config = dict(
    num_hidden_layers=13,
    hidden_size=192,
    num_attention_heads=6,
    num_key_value_heads=2,
    head_dim=32,
    intermediate_size=512,
    vocab_size=2048,
    hidden_act='swiglu',
    norm='rmsnorm',
    norm_place='pre',
    norm_eps=1e-06,
    positions='rope',
    rope_theta=7000.0,
    rope_fraction=0.5,
    qk_norm=False,
    attn_scale=0.177,
    bias='qkv',
    tie_word_embeddings=True,
    parallel_block=False,
    init='uniform',
    init_std_qkv=0.0412,
    init_std_o=0.00808,
    init_std_up=0.0412,
    init_std_down=0.00495,
    optimizer='muon_variant',
    learning_rate=0.00568,
    lr_mult_qkv=0.5,
    lr_head=0.00774,
    max_grad_norm=0.5,
    warmup_steps=200,
    schedule='wsd',
    decay_fraction=0.923,
    decay_shape='linear',
    final_lr_fraction=0.02,
    batch_tokens=16384,
    max_seq_len=512,
    doc_mask=True,
    train_tokens=149000000,
    max_steps=9095,
    dataset='wikipedia_en',
)
MLP neurons of a small language model. Each row is named by its layer, matrix (gate and up: input weights; down: output weights) and neuron, and shows model dimensions 112-175. Each number is 50 + 12 x the weight over its row's rms, rounded and kept within 0 to 99. A neuron's up and down rows have the sign that makes its largest values positive.
After each neuron's rows, "fires after" lists the tokens most often just before its 100 highest values on Wikipedia text that the model never trained on.

L3.gate120:51 37 69 63 72 50 65 72 52 62 55 42 43 59 72 54 28 45 52 45 63 71 48 48 26 44 53 35 45 33 56 40 51 59 57 51 41 53 40 56 59 57 44 47 34 40 33 50 52 76 53 29 45 60 54 57 35 39 57 41 61 42 58 61
L3.up120:60 53 79 52 49 38 40 58 56 60 41 71 51 62 42 41 41 51 67 57 76 53 44 55 45 47 75 64 59 38 40 43 38 48 40 26 25 61 50 55 44 47 81 60 39 48 58 59 42 54 73 44 36 45 59 55 66 60 54 56 52 47 58 67
L3.down120:33 61 34 67 46 38 55 37 57 37 55 65 47 70 42 56 59 34 31 68 49 72 36 58 21 45 52 35 51 47 72 52 62 55 50 66 51 19 81 56 81 44 43 51 52 52 30 49 50 52 42 47 29 44 45 53 58 40 46 70 44 56 53 66
fires after: " s", " S", " ex", " per", " d", " comp"

L4.gate440:43 50 57 65 46 35 53 46 46 56 57 41 56 51 20 44 43 67 45 47 49 56 58 49 45 70 47 31 58 35 58 55 53 65 61 41 42 69 51 54 37 61 40 58 54 47 55 52 47 48 54 57 31 64 40 40 58 65 55 55 62 46 42 19
L4.up440:72 55 39 59 40 34 43 39 64 58 51 54 61 58 43 63 51 52 72 39 48 42 32 61 43 31 45 52 68 61 47 39 46 67 67 49 36 48 46 51 64 77 39 35 78 46 57 73 60 44 39 57 55 47 68 61 52 48 38 65 52 40 42 40
L4.down440:33 39 24 25 51 35 55 66 52 58 55 46 58 61 53 50 70 65 45 62 41 31 36 39 42 47 54 33 40 56 33 34 50 58 56 34 46 50 73 65 51 31 54 45 37 34 49 48 39 68 42 54 50 38 42 36 47 44 56 48 41 46 67 58
fires after: " M", "m", " Comm", "ag", " m"

L3.gate463:44 37 46 63 27 51 39 64 52 60 39 45 57 42 60 63 26 53 45 29 35 47 49 52 14 41 39 69 47 61 55 68 49 72 50 43 62 38 72 48 51 33 42 53 47 59 72 48 64 70 26 44 40 63 54 56 38 28 65 62 50 57 45 53
L3.up463:52 66 35 64 31 47 47 60 45 43 49 60 55 47 43 70 70 63 60 55 33 70 67 62 46 46 46 60 52 74 49 60 36 68 72 32 45 40 68 38 56 32 11 57 54 49 56 71 51 38 44 41 38 42 68 41 45 37 45 54 57 57 42 41
L3.down463:42 47 44 47 53 27 60 52 68 44 68 66 67 56 60 52 59 48 30 49 47 57 32 44 18 65 37 27 50 58 38 36 47 18 51 48 44 52 51 69 37 47 58 45 25 68 49 64 44 73 27 56 64 45 68 68 56 39 48 35 11 37 52 59
fires after: " G", " m", " E", "E", " M", " min"

L7.gate81:59 63 51 41 59 33 31 29 60 59 54 45 51 67 47 39 45 40 46 67 46 36 52 59 54 49 73 55 27 48 67 62 27 40 59 49 31 32 48 45 50 41 34 54 17 68 59 44 42 83 61 48 62 57 49 49 56 30 59 49 53 49 57 68
L7.up81:36 52 61 44 41 53 26 51 55 70 62 51 44 49 67 50 60 44 32 56 48 50 47 65 51 42 73 53 63 25 75 46 63 56 62 32 48 62 69 54 41 63 55 51 49 55 64 53 56 62 60 42 49 48 70 57 56 34 55 56 50 58 28 34
L7.down81:44 69 56 52 58 49 68 66 37 37 69 51 57 46 44 30 46 39 66 55 57 49 35 31 49 53 37 48 56 45 61 49 51 53 61 63 54 21 39 53 51 44 19 40 54 40 24 42 47 54 57 53 49 48 51 65 51 57 58 39 55 40 53 46
fires after: " S", " f", " s", " D", " d", "f"

L4.gate319:37 66 61 52 63 56 64 43 60 47 32 38 50 35 43 58 36 71 43 65 83 55 52 43 41 47 63 42 50 73 45 43 65 39 52 49 45 58 34 38 49 40 72 43 55 59 42 61 45 57 47 70 73 50 56 33 37 64 65 62 42 61 32 60
L4.up319:57 32 68 51 73 49 42 56 72 41 55 41 45 47 57 64 44 69 57 71 64 60 41 48 25 54 41 45 48 51 63 42 60 44 31 52 42 44 21 46 63 39 48 41 67 59 66 51 42 49 58 46 72 55 30 69 68 53 62 48 37 42 34 58
L4.down319:44 57 25 60 60 65 45 35 50 66 47 80 46 30 46 68 35 48 75 52 77 31 58 52 51 57 45 71 45 54 48 43 50 47 57 41 44 51 42 38 48 48 71 61 47 63 64 37 46 36 55 69 51 66 59 38 34 63 45 39 52 42 36 58
fires after: ",", " Wh", "ou", " and", "W", " was"

L6.gate141:39 32 81 26 40 38 51 47 52 43 59 23 49 54 54 74 49 35 67 30 62 74 54 38 67 43 47 49 41 72 57 50 40 58 48 56 41 46 37 58 30 47 59 50 38 42 53 46 51 53 47 73 37 57 55 35 20 48 56 61 31 76 40 59
L6.up141:49 48 50 77 40 50 40 73 32 70 62 44 54 49 53 54 40 63 46 50 45 50 61 38 65 38 43 38 49 44 48 27 57 38 44 51 62 65 43 42 70 52 49 47 47 35 18 68 54 32 42 39 38 34 66 57 51 52 44 57 38 58 57 52
L6.down141:61 36 41 67 51 66 17 56 39 48 47 50 42 36 42 70 57 38 52 62 47 55 34 60 50 51 45 57 56 39 50 37 34 38 63 49 48 39 56 66 64 47 31 48 68 71 49 56 61 47 31 51 38 68 33 41 29 66 44 56 43 70 61 38
fires after: " v", " R", " P", " r", " Total"

L6.gate137:56 58 60 44 60 53 42 60 66 43 57 57 58 24 89 42 59 47 44 55 46 43 31 46 40 57 42 59 61 33 64 38 67 63 64 65 46 56 56 49 52 53 39 66 66 58 45 61 53 49 46 30 34 58 50 46 49 43 44 47 37 65 62 52
L6.up137:53 44 64 31 60 49 45 44 58 73 67 50 59 39 66 27 52 37 63 47 31 65 55 52 30 34 57 75 66 45 49 68 69 69 55 69 56 45 61 34 63 53 45 84 44 66 78 69 38 54 49 50 41 51 57 35 69 51 38 51 37 57 41 45
L6.down137:38 63 74 51 61 41 51 53 54 60 50 34 29 54 35 51 52 39 58 50 62 53 66 54 61 46 62 43 54 45 50 37 48 49 26 33 38 62 73 63 59 40 53 61 68 38 47 46 63 66 46 40 31 61 32 54 56 37 70 46 34 69 33 63
fires after: " s", " v", " S", " d", " b"

L4.gate118:53 57 69 42 32 62 62 46 61 51 23 57 47 55 51 49 47 54 39 35 31 23 57 65 39 39 56 52 43 32 34 57 47 53 56 60 35 27 55 43 42 60 62 41 63 43 41 69 57 54 49 47 58 52 80 48 57 35 45 49 46 50 62 49
L4.up118:59 59 65 52 61 48 72 47 44 45 19 56 60 71 39 33 51 39 63 52 56 28 61 52 62 27 41 59 45 42 46 44 40 43 52 63 62 49 43 47 48 67 74 67 45 44 49 80 55 43 50 49 58 44 54 59 43 43 59 59 26 34 68 57
L4.down118:30 60 69 66 38 53 52 34 38 32 48 56 69 52 46 30 48 31 64 46 72 41 63 49 43 41 53 61 39 72 26 37 33 42 36 48 50 66 41 41 60 60 54 58 40 27 67 52 43 62 44 37 55 42 62 50 37 71 41 22 34 55 34 42
fires after: " U", "S", " E", " C", " D", " O"

L4.gate210:45 47 42 54 63 47 47 56 71 52 59 57 21 52 49 43 42 25 51 57 36 30 27 48 65 62 42 59 38 41 43 41 26 70 62 53 52 42 38 57 46 57 42 57 47 26 34 48 33 62 54 39 41 41 42 64 53 73 49 60 64 65 56 56
L4.up210:60 47 45 44 80 59 54 73 57 62 57 53 53 34 44 41 62 36 55 48 39 49 53 41 51 47 49 40 48 58 59 54 63 74 47 72 40 44 26 64 19 50 53 68 46 43 62 33 40 73 29 57 36 53 51 65 64 62 44 58 33 71 33 44
L4.down210:23 65 38 47 57 48 54 29 59 35 30 69 71 75 50 45 30 58 33 50 65 51 41 24 54 49 40 48 43 31 45 52 52 51 55 60 38 27 63 76 56 48 58 58 38 34 36 56 49 34 63 57 69 48 54 32 67 46 37 61 47 49 52 35
fires after: "th", " B", " S", "b", "B", " d"

L3.gate258:56 53 67 39 37 37 54 59 73 67 43 61 53 50 66 61 36 46 56 37 70 44 61 74 53 54 50 68 54 60 45 49 40 38 52 66 62 54 37 60 56 27 43 52 54 61 39 65 35 67 52 44 47 67 54 72 53 62 54 76 71 38 48 69
L3.up258:57 45 59 31 40 25 33 32 64 49 36 62 47 47 53 60 53 46 39 46 71 39 60 54 64 50 56 55 91 48 48 50 49 42 50 56 63 60 33 69 19 44 36 41 67 60 44 52 41 54 49 44 68 35 36 59 51 49 56 62 40 64 56 70
L3.down258:55 36 49 44 42 69 60 39 44 37 46 43 49 77 54 65 67 57 33 46 47 25 62 46 64 48 33 39 55 70 47 51 54 57 49 77 57 54 49 52 21 47 43 72 59 38 56 25 57 63 62 60 37 50 46 59 55 45 45 60 48 46 40 54
fires after: " d", "q", " S", " s", " O"

L3.gate185:36 47 45 48 43 66 37 37 75 39 47 55 25 37 41 58 28 43 61 53 54 34 63 67 57 47 48 30 61 53 63 53 67 55 38 61 49 61 44 42 76 67 43 53 74 62 62 33 61 62 55 55 76 45 51 40 41 46 29 53 55 79 57 55
L3.up185:63 47 29 46 57 69 36 44 64 60 74 35 18 39 39 54 64 49 41 60 33 31 62 62 33 52 40 73 53 61 64 48 30 58 42 36 36 61 55 65 68 49 67 49 66 63 54 54 59 39 38 37 67 48 40 36 56 54 54 51 55 54 55 63
L3.down185:36 41 49 59 61 45 53 34 49 52 23 84 63 44 53 67 66 47 26 54 56 67 56 52 50 49 76 56 43 50 68 48 59 32 49 52 50 34 61 38 44 35 55 50 53 46 47 40 48 58 60 52 45 48 64 68 51 56 57 53 64 54 46 53
fires after: " W", " Sc", ",", "W", " St", "ab"

L3.gate285:57 59 45 68 57 54 66 48 38 67 43 83 58 56 38 57 28 49 56 47 48 46 32 50 60 45 33 59 55 62 63 48 68 65 38 54 37 39 45 66 47 31 40 51 55 47 57 50 52 61 39 51 51 53 60 63 53 27 41 47 38 56 48 79
L3.up285:50 69 57 60 52 57 39 71 52 59 56 30 52 60 74 63 34 44 42 49 51 37 60 58 38 52 75 23 47 39 61 29 68 60 37 66 73 58 54 58 67 46 55 58 65 67 61 45 45 56 48 59 39 53 47 68 43 62 51 30 45 32 35 48
L3.down285:45 58 66 51 50 57 55 40 45 56 29 50 57 65 61 29 57 33 14 51 70 40 48 35 82 67 44 45 57 52 50 48 47 57 53 51 46 41 42 67 45 45 51 50 37 43 72 32 69 39 44 45 55 50 33 48 41 55 59 74 59 37 45 35
fires after: " g", " s", "G", " b", "S", " f"

L3.gate108:28 53 38 42 35 30 54 44 77 58 73 40 47 55 66 55 47 34 45 66 72 45 76 50 52 47 47 60 76 60 45 61 42 58 30 49 42 48 48 44 49 62 50 51 26 59 52 79 30 55 58 46 55 61 61 33 43 53 36 34 49 49 71 39
L3.up108:55 39 37 47 41 55 38 60 35 50 59 31 44 70 53 42 37 57 41 57 63 31 46 44 60 34 45 40 30 68 59 45 43 47 29 43 48 52 22 65 50 73 61 63 66 36 51 49 46 50 55 60 62 46 48 62 48 69 26 58 55 40 56 68
L3.down108:58 33 44 65 26 42 37 33 53 48 42 54 75 42 37 54 58 53 40 47 57 34 46 55 45 65 36 68 45 40 31 48 56 69 49 53 40 72 64 45 53 45 38 34 36 56 49 54 45 38 63 12 56 51 40 52 46 40 25 52 48 63 37 61
fires after: " V", " v", " r", "pl", " Pe"

L3.gate457:47 60 44 28 58 49 65 44 55 50 57 37 49 50 60 67 56 40 49 34 32 49 59 43 46 45 68 46 42 37 52 43 50 35 60 67 46 33 34 52 74 37 42 56 50 33 50 39 54 48 52 66 42 57 38 56 53 54 66 67 35 52 67 54
L3.up457:48 40 51 67 56 43 43 47 64 55 47 30 44 51 41 59 54 41 46 33 69 50 28 67 43 47 53 37 58 74 45 34 41 63 70 54 28 33 55 51 51 44 54 45 43 54 40 34 85 51 58 59 36 45 68 62 39 63 69 63 22 44 67 61
L3.down457:71 50 49 81 52 31 42 44 49 42 53 64 50 70 38 23 52 63 45 66 52 23 27 71 48 46 27 50 61 60 61 39 32 55 63 44 49 67 62 46 33 44 48 36 52 38 38 31 53 39 47 47 62 50 57 49 63 47 39 37 66 39 63 44
fires after: " D", " d", " Z", "d", "os"

L3.gate304:64 29 67 39 62 34 67 57 49 74 33 40 50 55 59 87 62 52 51 48 46 58 33 50 48 79 53 47 66 40 48 33 63 51 64 47 43 51 31 71 47 57 44 45 60 58 45 66 30 48 70 49 41 46 57 60 60 55 67 53 55 50 23 64
L3.up304:63 53 67 42 58 27 56 42 74 44 51 28 60 59 44 58 32 50 46 41 66 54 38 64 55 81 32 46 57 40 59 35 63 50 45 63 19 53 54 74 42 62 39 55 46 52 37 44 51 51 46 30 53 51 53 66 55 58 57 62 62 26 41 39
L3.down304:44 68 53 66 68 43 52 71 57 44 48 46 46 57 15 51 49 64 47 52 63 62 49 55 54 66 35 49 37 37 67 38 61 44 56 47 45 57 26 65 54 26 36 55 52 58 59 53 38 66 35 64 36 33 48 59 52 53 38 44 67 40 49 45
fires after: " d", " D", "w", " p", " S", " |"